Weights of a small transformer language model: 621M tokens.
MLP neurons of a small language model. Each row is named by its layer, matrix (up: input weights) and neuron, and shows model dimensions 112-239. Each number is 128 + 32 x the weight over its row's rms, rounded and kept within 0 to 255. Numbers have three digits each.
Before each neuron's rows, "fires on" lists the tokens most often at its 100 highest values on Wikipedia text that the model never trained on.

fires on: " on", "ing", " as", "==", "-", "ed"
L3.up723:137138206177109180182078060135160124108117098132173116150078127129100165124119131120110108119166142140167182123192037135089141145188133121111131123112142161079083131080126152133104077156142134124186094150131199141154111182134187110111112096116133156136180139123094189118142107134138151097142121119127056194151188121127146076118137125086072153108138153170107114115096163088180053176078

fires on: "s", " As", "a", "ab", "ac", "oc"
L3.up377:126108156132074123118081088080183144124120203119097159123184126130189117111145134140092157139166109116109093077121105098112089142118111160126110109126148078171113102157094198194094082162106141110108103145123189145119143112132181150133135129172128155115157129161151161126133117103065151138105124124133127173125114181157102053134153182155159122161092080125115174157128126119089122071123

fires on: " in", " the", ":", " and", " |", " v"
L3.up477:168118179091115089173171151191123135154115214111108099076092107098100143079146155168173082111179124131127075085117162067162109096198132174138136086145154107169136176132103109157128141126168095080073127179193152119147145113138123123120111171133117092127080174160112136122138110068138177096130120173100134159110203098112148084059114048124152163122137144122074080134111126175106135116130

fires on: "ens", "T)", "ies", "id", "-", "uthor"
L3.up1090:122179172117168129080094113122073140174111112123155127144143167151126089161107115110134143123101125120168140133115105112130107075146108144135158168052090138080139160126107120111062076131124156112094153148165173131126102139128171116153148163235149074063153112161163136115154128121141082188145083133123122180064125127109116170118101106164119125121040145161163110143138119113143154146082

fires on: " |"
L3.up798:190138172095120109144111124129157178194105093157087105164165090094094174141137169150178131179101156163097109164090116143089136064144117132192075123119143096074115120122166177110126148111127123125110080125140085092103122104105179152128173132132092066131155141167161147135136159153107092120138138139101108114167131074152073154195128069159155142112159134191090065130135114135128134089093

fires on: "ath", "th", " English", " Christ", "igh", "here"
L3.up802:165120115133117162149137152157143156106128146126136124058102145113091161134168129141158082126170154177073142101128137119195127124186103139161148066176098229160113072157121147132113100122176162151155095101140138150080103129100117128095124141104036141103106114190151115116183199185125101161136130110147222125146130163141111171120132155173153124085126155129173120121154148173190093172090

fires on: " the", " The"
L3.up614:097072130130120081101140092195141107118165171197098173128141171146141097140168113165114097191198147119113162188123175157086114113173109131199156159130143093111078182131111130143141089122128103076131089180152146135100157093130143089112128170108105112180121127095163147123131139118059125063149141105115116146116087078090163118125183163099115132102145110179157111126172136106107062143153

fires on: "-", "ro", " inter", " sub", " Inter"
L3.up395:116063180080136125197168117111107192122127176170126133093138103115071130107150165151092072127121089119104125130129097163125106069106165087180131198136129092128132109183108053093110166106153191130115142108161081101115171138184078096147116133134080155163109094177124109140111155109154163153164104075183145074146113101152082135167158106106112094155059074108127100135074099129099121152114

fires on: "ed", "ing", "ist", "ou", "ic", "ive"
L3.up1283:056021128142096178096084147120124120102161173154110097150129055172116125147129107072135178172129075130159161147129073104155137141118127113139151135123122152104153130144139150196131115081156123116136084148125077152103100193149078149076197133086145107171125152154095137128108065125120136163088029153146106117221165122168083134197129131087074061118072084161088113108144153132170085113115

fires on: "er", " Year", "'s", " the", "ers"
L3.up205:139129207136089146126144135132120136081076180141155128141117149066090129091112117099142142131132074151125123150127185120100057107112109066130127204103142134116142126112137155093175093138146114148177101098138148120074125180116176125142147147105129135109123173139186143125166148129124141126141159200123093132166167088155116060094124056174159104063121080144110075134136153145103112146160

fires on: "-", " |"
L3.up1514:117162183129102086113129160164123129181055172058121148185100163096143109097174161146194100118178066126129073073103145076135130101163115170151114154129148149168161105127142127139102113125103128123116112123168128150118082135113160173180191160115120123073169159133123122104132189134156126129110047147098143153056089206143106140138141146138090128125143166151135163179092089157131139106128

fires on: "ist", "et", "st", "er", " children", "ress"
L3.up666:179125108160092157131148135126126096114099040152064137126168192085093127066157129090164168160153141178065160150155137097121074110135133127109160178163132139162092143075140084137094086152131147050122133068123136135170113100166056194134125084125141146091183150108166179135139102130119133177138117148191113130138116090148127149071086102164106111112132138175127131086149176089213121161142

fires on: " a", " most", " an", "a"
L3.up1506:157119126104101127154155117145085104224117112087159086152157121140157091141092123080144085153119142123125082161154075099150070132153124136118140130047127148127123145118122103064138089150152120123108141195122159115073193139166121197119122109107115128113104112100144094115090140097145125155029135126159124139119089084087091124155100139143176166111121140192102106130161189115155195123116

fires on: " &", " William", " and", " of", ","
L3.up1317:119133129131102109117150083124159125080111130097175147156152148044144098129101081123107162142171205138213118156149043146110139120141114133146137139114147122149113119094166119210112161128086161090134113093087149096119167120117100157137131179182173132102107119112145091135133134181091146103147153065117136156127169089122167157155145084130099193136126139145083144127111099140126127111141

fires on: " and", ",", "ke", "e,"
L3.up936:205098178066098075141185136137178114059151113124103123106142126047132096162154157126118124070149101156172100104122066140134175127141125098150162093086165158134162161138094109135139145171126094050155139074097153086115135097158101105097129117104181164102126119091114121086154137102105129066085173099108094154119094185091172109106112108148126124110161170121112071107182153136139080132116

fires on: "19", "===", "–19", "e", "–18", "uring"
L3.up236:171129134123079093183144097065067104145130115138161159172101166132085130078079136157074127155193105145142142147079124154140094114036163102172087154062150089083080147140168131129177134136125152111112143155104144096145183115130135095096076151126166152104104085124109124129138166124120165136156131100102136164140134133097136171151084080122131131110134128159079163160147097149221133174173

fires on: " for", " in", "ri", "ed", " tri"
L3.up1536:155180122136114071124117141145140098115179129147122097121132151138136107171159143098150165192153126088140104121191092176230143141224090142157099075111146147092083096166136081104134099106192060122125165196148115161140175157125167193125128130184101147163132109136108142126113139137108118073140130116104155155108147145107103116100147144064099124076144156134078137181093125108106113182168

fires on: "\n", "ess", "it", "ct", "al", "v"
L3.up548:153141136158116126091106098091098156112101125169100081140083131156144144104119175121125104110110148106082164120135075109163092093088119084123144130115146137091174158116117164057139099119139163164075157148170187136121123131113148117085079072167142142104071116140131172188193138144143133097100111107069147115146057105126088100121131137075176134095123190097095112105097125100148109147107

fires on: " |", ")", "ure"
L3.up9:077149101161072118151128124164103114128126124063113116129105164140105078063163165139188090141138226143156096125133173108163134126115187144121144118109103110115162112176127126107132138127175159132118160144143138160098075175079163155152139191136164162133098123114153067098183082074122108147136122147086137137157179136181158160141158137076061156164065110141102202118083118126116082160115

fires on: "-", "w", " of", "s.", "k", "|"
L3.up1236:120175179172123071231142093161130112122137170127118142109158140117141145075102103156096109127120155117130162171149110127103088143138100146101156099174118092139138081135160111122159118168125133153137135136081147091151146137160149136153094157082142109101137130120166091132065125108117146159097177104121139131090112178159096101148139100142093096119143144170144165096124133122130078059137

fires on: " by", "op", " under", "y", "om", "oc"
L3.up1587:115153162123150139163099132159097123115142162096113125120128146116106095130226181114104126091108124106107083091151142112106129142090152169131150144125180183152106156129121115152151108126127150117156149057089177126079148136111169145105161087094060130166163158154167061167141158133134118138105122186097124109108087109156132136149082108184160201105154148110085107109167133121132140131131

fires on: " be", "'s", " was", "g", "m"
L3.up141:109170114098128135099168112052152114098067141125178169137162157103185126068110088123149098161106124095158105132202135111113131156177116151108132115169121128112118110127171150166099058174101088135119129086119104115063143132186099108144130119071131133136147172066064115110132152084130131178164092164117133044155189099154125179128115118103117166139093133177128133093154117181068114078128

fires on: " |", " 6", " f", " (", " ch", " 5"
L3.up1605:088137112121133160154131144093074198142064147124129162110093161118167116091152150103138142184144158131119129114166122092110127160181111121123066072085115086163139143153124047075121144115174105096107158064099117093113130100152105165115139165151161115101109119075130117062111093143119094102144195149126154104114166086111153121106149092164134105077196156134127167115093130153078077130153

fires on: " by", " to", " from", " of", " with"
L3.up810:128137151171113203099148119183092067130178118185140109117110188127117201097104064137150113101176129140093100154138161085179100149159136105098145135104131095087083147095115154149140129090130154173179120125187124117148112157147145117127136106122131196106146164201132158144100080125166111123095112205142197157178130099117101110121096108149201123073187164121150063091093135200079115117104

fires on: ",", " and", "i,", "e,", "er,", "s,"
L3.up583:191106152113075087175116094115144122115143163109113153124139094149153134131123115097157128156139150136180123111144086123098157113148158107087121138073159098075121116103155131120109154138168132122127160124145103065125178090131065108091132106132127115092165208140099121083154097120119133097111170056082148121166158077141119085195099049124161129152157156167113127134144167140073101156147

fires on: " of", "re", "g", " (", " the"
L3.up1437:173078109130127142096127142163112147180137117187080136151147145155101131176115122162122139144113186126133107082076119128157097153174113132169081110150128113169100093091194103184102120124167149164153130185133096185127146176200104118139082123110108146119197157114107146112126118146178137100146084188202147127120091119138130174057160179107162094116107175119129123112093166178119125156113

fires on: " wh", " Wh", "h", " •", "\n"
L3.up1356:170069098154109093145123137102109173148137184160137168173171160110129129156130078110143108159116108103181166138137147128118159129167114135149138154086167155109099094165159186114152138172129069131138075157126123153159166130177067130057122153136134100095084109143181069160164086082129120095196150138102128147052115156135157125142161137076128109138098154157120124198095133117143213134166

fires on: " as", "ed", " called", " of", "p", ":"
L3.up1744:123119147135162175117141134177114164127073175171145157138120086125080120144155167091114170147153165156103120106162064137123084160158100126120149088123146090117059123156180148104057114137118109160098186193096184121113135113181169165192093152110143092152110124170131112085082123100157131138081121123078075118123102156168173161157142165161093065115121100133125102197157128157122031119108

fires on: "-"
L3.up1246:093119149093159073085138112153131081160058137133176103113079071126147131127096175144142149174119131114136135126090079131080094121063138107100132167125105183125120144143113105145102091116094149096148113098124086144116091112147100138088108112112108068127151161106122165135097096149122116197116123181139148123077106155190081097101129135154085124117111116128142125171148149124137086131107

fires on: " a", " of", "\n", " with", "ed", " by"
L3.up655:131130160068128094174081133139162098084142077132103104097141120141061136153111161047119134124099118146100111131152123172138079072158125151149148165157150132109171170162124125114165154108172138113146088104156090176068131123119124149123120130140135113135129113130117128109130205149169133050182060241182144111071109107162118179113092119076089123152129124117157180144147135150142135107093

fires on: "y", "ing", "s", "ed", "empt"
L3.up1779:176069093130141163163129079195184213088135107125160096109088090154134157134133176159113116140122140180208142131126114159142114080097130131203082233148112120148099141136144140091102144127195171118172140152179154090103117131110125120106186130074097100135198148146116134108116106104172106140156071130104144142102215136167136111122196097068141070142098085135070119114156161117159119159146

fires on: " his", "ing", " played", " her", "L", "s"
L3.up1553:115149165166102105149131112133184168161124113153150115188159124086123150137105092076135100111144099133155176193108114204155085152123103167133115111164145105028193062109172077140166129134159154115119116061103116154094111111103133142057091109065089137135139115121121089128196080113086114138130113135138162174128131070177151192136097123146137129175113166157134134105134124158160124165116

fires on: " the", "ire"
L3.up653:142124108188091087089136090133153130145177146151056114165122121098132130154149151168102139148129145064116139139141134151106140095107132140115135129053121167153137154156170115182105110115105171112135139118103155144091139149158145128104111151050137120109102135117106130098119135110149123093100121078118092132158175130073136108057215217119127134108071182120156081123138140105132177110150

fires on: ".", " his", " released", " its", " her"
L3.up176:180154134121118105063161092146117107154097105090175125170197104123149115138105108109152070138125129094091141143129119150149173103160087120104113195150161136092124065101115086161113077168107175104104109094126142143164084125109095075098138158133107101095094109136199130108129104140151146163161113122132139134138139113104117143197152101170117131135162103094108083119094079099138098174097

fires on: " to"
L3.up1344:177156103154135135166201121114123088161121079152100135085124111120146123101183112124178150142129143099088021121151121115111115145124085110124171100127138135128134094120130125171121113070113083151170164108137105119158135155153116162132115177178137123108098141172185145143092111094113085160101156187150121159142128144109125134162146090182141107102192091062157093187144110122155048194117

fires on: " the", "im", "x"
L3.up66:176139123146147156115138053104131152144148127101112107145148120143130138178110152132147187159156113109106114099119113141128106152137119137079129130172143151122156188146149118184050180120066174151108168164157089089103131109092114110133138165122105124141151173168132141155119132107120129119110126159121101141113079025142125111120151118121144132145139205165141090163080076116134160143131

fires on: " |", "u", "p", ":"
L3.up1447:158111107151134181115104081162118061119093083140097168106121122132113104129085136117106187101091082182132089116141136128125157090101126129095085069149145132082111142133182154104124172107142122156146184137138111110142090078137159135183132140152123112100105170200151137126116095105129134125095116108174128151118118145121135116138169115166095114104082064120178137134093111136157143112123

fires on: "\n", " is", "ing", "al", " an", " a"
L3.up1019:123092159180172102142065124121124100146152165140114157111149095132076170166091123134174147124111141142093103162164115183127118110056172113163072170198146088121120137131145160127127124122121098129140107145153064146145123137130059184054096152134088117148157162167065157132130146140155125091145146125182130087147106102163124145118103171103187165132150096180147078186109156120161150179127

fires on: "om", "E", "le", "es", "s", "ce"
L3.up311:131152156164122080082149106125115153135121150146168207126192126051129079121142144093111090124172114115138191135147135130128131145144165209131092135089133125120120182124128123105098081180076117054119170152180105135182074116102145112101093175117131169113086133133166121093123151121140113137128061072160136127109145071094133127152140120145125086113137120120141139094100109109129139055162

fires on: " |", ";", " at", "s."
L3.up1788:153105156158112075144134164160147140151168075129110130104187148164141155161093139154124098160107135134155055119150164163101130130158133054132149133131112137134095138163131156115131155060141096099106109122113099202123130124161188147093109129160127124122165145188121118157130100130112109144145163112119063150127148166160141128135103059171195114125167148125116108158077101100139164117065

fires on: "ens", "on", ",", "a", "al", "ular"
L3.up524:110122164108123092098132091165174188099101078166103208184141157110088121109144148202117146119076160120122112094165168109186155078162118093135112154105137125085152114061108126108133146103068185099159099077065120162124149156144149129163126089093177141062127172094105122159057162150122128098075100141181112094131144115132123109112134090110143100069095141081091085088092101149187159141109

fires on: " to", " the", "a", " his", "'s"
L3.up396:145121125132120116102099139143122118108138110105119161103172075145118049123147134050118130128114127139102143200106138130093056129128126103128123170165089134111163136121119128146068081094146087134127146036129106162117088163193101112103159142146119198128067135177133140149107100121105143130128128145064118121105160109132139144097159141109178132122137060138184067189070119172123101197106

fires on: " |", "\n", "\\", "er", " hold", "d"
L3.up1054:151130133189146128127151113146140158158157091083152138128104165131148135104105146145108113101150150136151111144126111059162127089195100080099084103116155105120170124112147148144076151130128130092196174106115120167107129187106126127111125224062121133105124137166150089148111155142128152153105143140078169199064121123195106102140125134126085096212175113153134111100068143086184172124178

fires on: " for", "et", " inter", " For"
L3.up382:132120134090131096107106169123113157195133178150073058111122154090125123192095197131121101189090178160151097186079121124078139124190097160055185113133157141105095161108173109130099129060129119058117160111152121138145136114093126178230107099084140108127096125166129200100092116162093111157130127136203109145083128131170076133185139152103114123181123141123158111125156099134131079144112

fires on: " the", "\n", " in", " of"
L3.up1393:160124103136096143148127180117054134166141092154086118166100123147134104082125152209114130151081138138173133146149111149085061125163068147098122143170113184124113134154157123061147095130134151085142133120140121125098114139146099139121151068132088110154083126184125121103136148107125112113173085199116131130204147117109172088120127150136151166076119131118205124096188126161136119133177

fires on: ".", " to", " on"
L3.up493:126128085125153111120155111179110093131129083171119119157097090129137158124112171090144165153108138144134146168172153140100123177087127165154104132140111140143076150202097092141149180056123145184179125089131110169128111090188137151132149197107100155118111154216152159167141143108122123102069082202080093114101155147122162116108165112144145141109139067131123125124123165102118143089108

fires on: " the", " The", "'s", "ly"
L3.up1125:096136117124112125088143188155163124131092127133129141135116113089130112145143169076196123159070104149052084128162126123124082137130154134094089146149153185110181188118102061068118101153154186126108146138115101100146082179148057136151050158143141134151099123085150130130130149157145098136094070199191110145129112179133145196162078127193176142117139111132139123163017223131142103145136

fires on: "-", "us", " in", " of", "==", " |"
L3.up438:114145187143125148158093081153133157113128135170111158122134158122161083127137121178134161123144123080095136116139140150138108107161121175176137142161094165163125137105209124142111078149101119174188049094153118092125142100160133116159129129084149106167147111154109114120088070133134145147099098142103109104086131153178074160170167152071129124111184169137106191179040163147139108167180

fires on: " s", "s", " \"S", "-s", "S"
L3.up892:106079158100177107128074074138135120141129090160148154114206102121157095115123100072090142191098090142139141109167084121126099139111102168134123138127151135144150094148118067143140107097130166117089093125135139069123102110125116102010113156116097108103121137077187114174161129091134115131134089147116119123125128131134177143092148138133101113055077126094074119158108220110151150144169

fires on: "it", "d", "ence", "ing", "ance"
L3.up870:080158059104133144136160084142137143145131169160113126132155149151148118177136101114058167144054109102117125084058120126181131097143137123125111118104098142131112143130150149188076188142104186133160124111168133143139116196077123094203080070131129116149167170131163128084119136142195140145086119118174145137145112199189153108158136119125160166140094113155105156161104106104135187142092

fires on: " |", ")", "N"
L3.up65:159142166110125144101147150134068180103126107144107195144077171124134121100103157112136141186131142150134136107152140100109126075108101144151120139097110157163114158133074043168159131162110099111047071122108126154163086143133083089129169170097144092149116098137099168157176141164100063092149139120124152143058159168161090138144132048102104151110110139117109143109153093150070126177138

fires on: "\n", " |", " ("
L3.up1775:141074186123118157133141103132085120152147138078145154172092124082144148128094084164160153161137114095116143124151090136113132107111141034125110105117162120136193169068113144155136141077074166089069152075115125109183113176065090123078150149115161156145058103187181113126161082109118098092108051146094120144086159135162096099127124132112066126126161149108129084139096069116147076137159

fires on: "e", "on", "ens", "ir", "re", "f"
L3.up103:110121134090127150099126095178141130118115132181148191115169178078079120115164112184180082147135177098149137126099230065185150156123118175092120193119109182108145111076148137124139042070157159155113172120116121066156116106156145153105201136132130175114152224104127120080131149103162082107182160085150156083097136174089164114119129102127150136066150143145142120122130105116148123167122

fires on: " the"
L3.up1226:141171104173118115136116143111078132165081135099075100148130103143082142112129151132099144179141073104148092105066101094095113111155174125108132084108164131060109118134131116119148160086158121127093161118173107101072171133061104118108101103162095211081161153120122132104183162096105142089135125100110116130155138120152122158159159094110154165164151108162177162151131063181142112117138

fires on: " the", " a", " |"
L3.up1541:141111098119090170099128135124123088198114131084125161146122131096110161144155153118129184118197098094023119175155145049243081181150116075119135112129162173145090141122115062074102057169078149113114114145096087165088123145140172131096093133124133136145135152101115113067111093137168135185093162130126095135070133112123097060140083126108136096100166114128132160131105157100166057110126

fires on: "op", " pop", "oc", "ig", "g", "um"
L3.up472:115197159109148137172133129114090083100181157119140123106131145178155129089135132118151116149123129079107141169115064110102172114152124157095144098155145162129052212183110127139065129080095120145150110132127132162119101122101133165105114084145072159100162131175114146153146149167184135115158064125115163095168139106216130228096090139148097156058144036151094103111152125146138161183107

fires on: " and", " of", " for", " &", " in"
L3.up478:142084134119086133110143152114134086085106097119155122143092203122146071133197168113077119090136157089147109109145078178156117138109093207130122139083121103162129154096122123136135145126169084126179154128129104116080161105174091100184127131150150046144114171156134135127168174091133169158080157140092116149164118170183139107147054150115093131139155149124089176148106177103139145149140

fires on: " cl", "l", " sl", " end", " US", " Cl"
L3.up1405:096056070103110107100124153119098109187118167094135155151132144199197095083147095162159095107153153100158082113097151103099121117088091117157133151152130178141123138159152096138134134156180105105195070071120090141154077194146104105100152166122137180128209127149180140158116105124043126115084077182131206121112141065154189074166109109166182094128075131182145142158113174153130137083105

fires on: "le", "t", " the", "per", "er", "ed"
L3.up797:134136182091116110128132197163129145120119076106071155098144131068145151113148164137160119170124141105154132157143135138069135054097115156181098161122103161195131133112159089135124132093199145146145108116074117132083125139119120057161115175095154163102170151171158132134087163112107177145136111154148155099154144200140100118105139183071193098085107125175127090121154146090107095129092

fires on: ":", " as", " of", "us", " |"
L3.up950:126202121132126142148123169109117139189120079132151136127134138129097079126149142029129102170103090139179087159107143122101129089077083114147086159161129116144138197161148162131126122173084152117103153109090113075147138171128215175112166159143097130127068078146099152155070129133124119081113133105104099170102069076190105082152185135127070090137130099113137082181113160091167049158122

fires on: "\n", "y", "ur", "ro", "en"
L3.up1098:166104133153185157106152112128159096121131082137115181170116148088113117154118141079098086147154023149064128151064088110217146152112111191151172141128136169160145103157092095107143140118196150148181111185125186061156118146100109090136119088123118157175160134166119161146087112135160111143128103129128090138090111126101118165162126095118169117123117122143111133114097161104101097136065

fires on: "c", "g", "ll", "ac", "h"
L3.up1607:082110162114154108151090113060130137078141144137185152105097058144098139117086114087127136169155081117136099200170198157147132074137073102136116142124155158101130085078100124170157134144138145067142151094144074154132094109116149122137062128105114153121157157182203157116145110086140149091112100144070087115095169111158069165173166138135163118087138140183127097127112144124114114136102

fires on: " and", " a", "ur", "\n"
L3.up923:144118138165137126138152114140158121110129133141155233137116131114149153110108083149118136090244150130193136154085097139150144111117154191125174129135101138125163086101059167143127110128110152133102098154058182150120084124069084128098122139145153200132142108149093125115128151180116231100147114170104112143143083111136090215130097094111135129149139112154137168081077156100195101166084

fires on: " as", " S", "s", "S", " s", " As"
L3.up419:122108141146144088102094151130117089170111110079159126092149146068109128119161123095145159162157168162111136150151138124176130109171106125139115137080128150203083130056120135147169097100159223127067145146187121101145121099100143074128146153155119073077168193142224121170123099120233147132126121084160100110140154133156170106135109136089115124060123118120106119144170186181205118128105

fires on: "ing", "ed", " to", "it", " it"
L3.up309:110178142119168086184157077118126131115170086149120100114150148061170104144149150103103154164167193136159098099130159133150107068143084103147106157146121160151118115117130143088155148064186133089144186118116152152156146135116140091128197096090059100157173117125200141142171187085161152133108098176124094138121163191136156085137144127092145079105138154102082060113144145077130121180139

fires on: "g", "eal", "h", "k", "al", "m"
L3.up1635:149138116177126096150142092108132120151097108081141129217169138131128143023146108075125127152103111100065109111100124055149087174169126095181127094134144143170087103097177144148092147148144178169164081138178102109090132142202120131172088137079176142172150135146119188123120164117120174131124117158118150088108148126181183165112141101092131140124055115171123096114146194129131133140110

fires on: " to", "s"
L3.up1100:145160139157110138116143141105071130110153139200174117094174180146102102106154143093144143172184142140139168113076108102128165088103115095145137119138105147123117125147084182144139125139175128086064099095047034160128122197129178123119154128118133124148132170092154065141133118158149061132106150126150146145094142124107125180145129094138129037086159106163115112089122178128101172158076

fires on: " the", " its", " since", "ually", "ond"
L3.up618:145128123140064138113113117153098089123082178131132142162173129131075100166094173111105124197092109179160132113144155080142144065135141124137142141147125152166136181112123083196030129157103124033155171115125141163059115103124084095126088161166054161128146172140135131127139126132101142169063147106165137162136075139172134161144108113127167167170112141138116132100069173165146145165121

fires on: "w", "ep", " in", "r", "ed"
L3.up957:140070102103146158155090186167144086126142142142134142125084128132098163126192154089120130102098120100146107128192108136132111077160087125175099103160079176210093194099101160099163112102130105097116113110055146130160104126146101164117112158158149117157095120148157108097131117086120086146116097096089129117148168131155086129122116066138071128149113161176139148120151133149133092145164

fires on: " in", " to", "In", " during", "in"
L3.up776:078142193135085121179121129144094106164130125175125082178138094122109138101128129088153110128140141108124111191083123164110093181108151142142128109134136128188125125142082172156128196103104138123068149121114113102186171086115125184131102171225157158111113128131158168136100134110120144110141095169121088120187132063107167139163091172110152120124173076122122139129095141110063104138148

fires on: " by", " of", " from", " before", " that", "aster"
L3.up1764:143100160123140140142093105180100171139168106200081103096134151101152109129141102079119191106163094174156082171106119101103155060115123151130099153070134106099105101045143118107161096111136130169071177105127081112107095156159131113182099099134175087163133148126169160157118119104101127078149126095118132095181115120189078148184163117097180136123095093123094109081148107125164179139148

fires on: "w", "re", " activ", "ient", "r", " and"
L3.up1131:145120118191172163155049128127119106123146145160128120102102089099068057032102104146127135087098084108185160093098107119178083159112119115149117064086112135189119176142056148100157066092100111145111109126125120142139134144146106150158134186151097107082104076138143118134196071196136123149099173140069070202166128114193071123148107198127114120130113116137137079167121089171182076139129

fires on: " |", " by", "\n", " of", "ind"
L3.up138:162157111102117146116150118159167125143108107149111098123116124122119133069128109176153121049112133119168086150164119139099069192142205090141107151099140147100160105144208183073126062141095139139073133132120142111152104101120131144081173138115154152154142146174079110101135084138145114163174103183159130139161116142116125105092141096127110111110113121170112066096101146153146090122125

fires on: "ist", "ers", " may", "er", " people"
L3.up454:167150170152108105064145159105136146151053113184149145098221116126158073116132148145141195123123102132077160135099102126180159092155101190132101168134150099115109155099105092141111152107123172104142121115131097165125121185146106110132098148130143166192146123086133123150143060222117144115105092134167147168071137061116148168145074135177158094169082143142118121112089163129150119129078

fires on: "her", "im", "av", "er", "an", "-"
L3.up1352:087146133153106176190047142114097110112140132128108112173155144057169122132090130045096088116099095125139120104135110162125106151097130102146108153165114085179113195087090112152121199125125071161165111160124106092062165153127139110087128138147120162080130096092099114093104157097155135119131177138125147193055148165131170097104088109112130101122105112161148149132151183121067146093057

fires on: ".", "|", "-", "s."
L3.up856:085141141123111128159160102106156097097126124109125117187176113145124083143088153140119144175124116142091175168134110111096069150110088064131138118075141194069137149120188118147098078113130162113118113095105085131133120143107110104101105138123110128071139119219194131150120085113108143135161077200093110126125135173126069120160182130150095181068105154148108081176090159125133098156135

fires on: " to"
L3.up397:159098099107111141157151155137130110086079068159145102058111150134137063061142131141144107180160143128133144158090119103091054081166105094140104076139105097136101071106161115127160082146192131121130145148139085096105123143158128098082139177165113188110173131080128093127154128133152135098101114044136113152131114115062115176110124130188157050171152156074119139077104117108116060160064

fires on: "-", "\n", "|"
L3.up244:118086096076136116112122134152104111142121133121196133135140098160122111165093095146165084168133135103101197178149121140147155138143100134146071186162122115145137143144120092198187138142098146111140136157118128093180146139152107137129087094137166117109131074129131191092117112164134099162085107185143115072108057163159082101088129138127114135133126132112147107123123170138203177073037

fires on: " had", " to", "aving", " not", "ly"
L3.up1555:149149134175162114111103164140169130116066142109143114088107146126133107080129120056186178187165186090160159141156094149113133121150214068125093095121125088147140138128147117157122078117167113132125100139150102142115115118134081097078102130122103178137152158126105104121137073093135137200111124155141144127128089081130120125147114087181122121156129154238133138137096136163121119128117

fires on: " with", " a", " the", " in", "ith", "the"
L3.up1478:124169107129161133148146137196092142141142178166089112111139097151072125143137121098122147127154101139125068087103102111119098078117164142160160147102152124108096173132187099112078149136174139073127130130117050100142146098076155095151133106107124140117139173082152133079150119125155095116149134103169191187153091088139126125165133095138140117153144144120132132226078122160162144157108